Weights of a small transformer language model: vocabulary 4096, untied embeddings.
MLP neurons of a small language model. Each row is named by its layer, matrix (up: input weights; down: output weights) and neuron, and shows model dimensions 0-159. Each number is 128 + 32 x the weight over its row's rms, rounded and kept within 0 to 255. Numbers have three digits each.
Before each neuron's rows, "fires after" lists the tokens most often just before its 100 highest values on Wikipedia text that the model never trained on.

fires after: " p", "m", " P", "{", " sc"
L14.up555:129164190123143130109140153123098174186138153140102125126088137101119125109070152114100128043112109132117115138104133104180104094139116109148128040201160155116119150184133100104133198091115183138117098118101187127124134095065171101127161150144124118161157131076162175135147127078114205084107125102152128143108124141155110173120175122120175060139148120136148120112102122140098128124108141141116101091109229118083153136135101187112205137122099085102154132160132162128176097063175177
L14.down555:136186147094126091117125148108125066091125117078131098109192051114128098132157133106190129128176175094106110117116155159138123138100165126103161156115184108147154115176135148117116097133084168159128157071089139142122078107133110091126119122099125149117105118166126103193220105060159131144107102139117165152186135132156133128170073138144216124125146131116056120188122149084199115140085124164054176147091108124137167142112146114103092152157168174121105101121131145153141147064121072

fires after: "\n", "at", " d"
L14.up7:084117111146146058129138147183105108136132150098104149121095171102129100189096132138094108082106112105154163148198165092154111066116126129158119144125143156131161140147186150109151107141186064080174145122177085209137114065144133182087095163145110075123128131125197133071121116151111104163099142124106087114120105156106119096137144062085134139098084181165183151148209137159085128086137096122144159103132156136174123125115163160162175108138133092130076106210136153120159092133120127
L14.down7:121078158104157160119146156142097153143149129118170099135125155175129128137119116105106157146067092099126128143121097141171204120139146135096118151135117149117084142182078132156140110105108163087053069199159127110152127161083109125128111129145123108119157108074125112223104085175124101174152103128147166159064135116168159092137143158109105125129167125151115066100123116053130131219158159130105139166172176155136134113179128096111140097100138147149101147085142091142086016158111078

fires after: "h", " Sa", "ah", " sol", " a", "q"
L14.up495:108124161150153159141148095137138118127121155129082167079171130181107106140092145133114193143125084142083123206093138170137103116126131107111148174080174147101139105249088118158109112154127143191146103173102137092083166153098120154153190116120059151174150061107147186201121136117129120110145149121150142106127089113179165076109132091119140082083180092121131153116105142149172094097107102110141105088127092136167121185120110104085113113117123081138123061123141124049105109122143156
L14.down495:133124109145111152138146167084151157147140134083167081211129148067111104144131120045125113121081135088181117079129116150172166117155164162114113129177165066087157128097185136167124192114083132085119172109131154134152128100132190084125084122132145110080156172078104116133117098156091108138108114142122127108066079171114145121139161157137069151089112136108137125135219070109085160159150098162137143193122103099088143127155115106100126174180151082140141155096163124137121051156105135

fires after: "\n", "é", " Jul", "ard"
L14.up70:155122091087161084142140193141153093176138151134115149071169122153148126169143127136115067142113075153096140143186132140097114100145128123107153146088191165118153102128097152096159108131164096064128112131156098125127125146106130105097115120068119100074117174127131138110102103124109150188131119166139120125155171137138144171156128027110146111110160123106145087137116197216086116127083099079110125168167129114168105100102148141165109103204082144083083196156198169168181083111117124
L14.down70:094141107146092126102147143151115173113162126149129124167096145121119107113096129144152138100032160209098094103119117111142114119118121143136160097093067110160149072183155127150067168097101189114153101111083134157164125155144169159124178107119131120147192124086096148175139088102159119119134166108133185109114089106130158097105138167167100142147051159159123123105119024086155165136140138140157162080143139168141147149082111130123172183117120149165177092065055140082076106138151143

fires after: " g", "\n", " he", " y", " e"
L11.up554:066113109127159137127125114132109086129087129152159204148169167122157129166076149082117153174131145087156091174178119140149113163116108147111100117179124106119103062064140172129077192088148187136126088078104162046157132080080138165130175122088108100108131123102160118138142156115159124140145158087108141096077151175100118102172115090181144175147158110151185156125089125142092115164129147122134188085074158095108185131104142113131136198133098117107148157172161125077168115125161085
L11.down554:109097064111122180128137148166164103113140202112195134070162109172086106097121098116166089066084142138100116085114095116115141069182130143091110133103149169179113125175103135165152121133126087122148103121130139136163188127142123106160124167154116114142120135125096094133177121130129136102135145125135144165098087100119134129142201081132111115108157102075136099134110049071190124191139120134092148117077079199121131164193114144102177152154145081188114122179123066124121115168090189

fires after: "\n", "|"
L8.up130:143141124110157138136131110131121092118132136107048136130149135147111167172059136047087084114099118089097052118125121119165096089149133112153142146174136092156135114120142118198177151146135094161124053090119134083134130122175113221196141105148117138076113094120188154177104116132121147112176119053124147155169148181180101200142144140148121093087103084133143224111114150161124122138120167109147145106106139146105112160081145174167183182149130138139106129147154138135143100092159123
L8.down130:170139125118120149136192156099144129137137106169186089122166119097105139094176073169143164120142139154169153105119153111107129183146081147056133116116093111090119136138164131128104092161104184116145116164098134164133089165177152020079051100130134097132149112105120085131136080077039185141123180106138054113100141139115171119153119143116117141174117167144117106127162090113158159143162054139084152178112177125169114141181114122148096139085093131135097150107154100118140099116093183

fires after: " l", " p", "|", " d", " s"
L10.up61:158150143118116064129138134124073096151106080128079137193113178112133110093110152131170122085106138122138072159182184094116172082155094138137120086127183113137096117154144143127172108073128141114105091078149096135092153108137174156125135184101130089130175142121193154118187083098131212095163129098111169113072187129178127132075149128156183140130088099131125164180127132146114145151099115099164172077048191105118124156124174146129103154106094077140176140150127102176150113091136138
L10.down61:136158148117147138080128122119145176085097164124156089117157101138107158137144091095162136124133161120121063100053117146158099177159097136123098162184114085106116114119148145103188087159087185111148169100107084132119081138134118126102117074139156147093054191087095119095124156175185090117123135124127157193206109131145122146138106183108088089126123134119093168097133145126113098159098130156076085174119085171054151159133135086119142159151167128140134171119215165177151071163116136

fires after: " 201", " 202", " 199", " 198", " 200", " 193"
L8.up109:178154126143200064121122133092092142108157143135139147146162139128131135146082089112124079153120105121078120144192184112154113102135093134127152129127174167119163093146116152156206123060177103100142092128078121109137135153195141167177132111080144154182077088141139175101094128076116115116128142099084152179113083167136176194103119153160123065134129147152174111156121139135088105139111104110133113105115243095070177127125093104114177134131119139110140145163144095108146103044147108
L8.down109:200136146050150202124148118112206069157155131164131147139175104137142143145089148153127147091197138101182112143122082102113152092145138180086113138171152135138110108060136120134118112176100188180127121135131168132150154118108124091115129105130118102126117128125118069155142156044129180140115099073149083075102137115166101120184119179171079132109087123150150127099131092155099116146141186101150146122062100149145112073109132084111126141126137062153136052137089139088163178150095118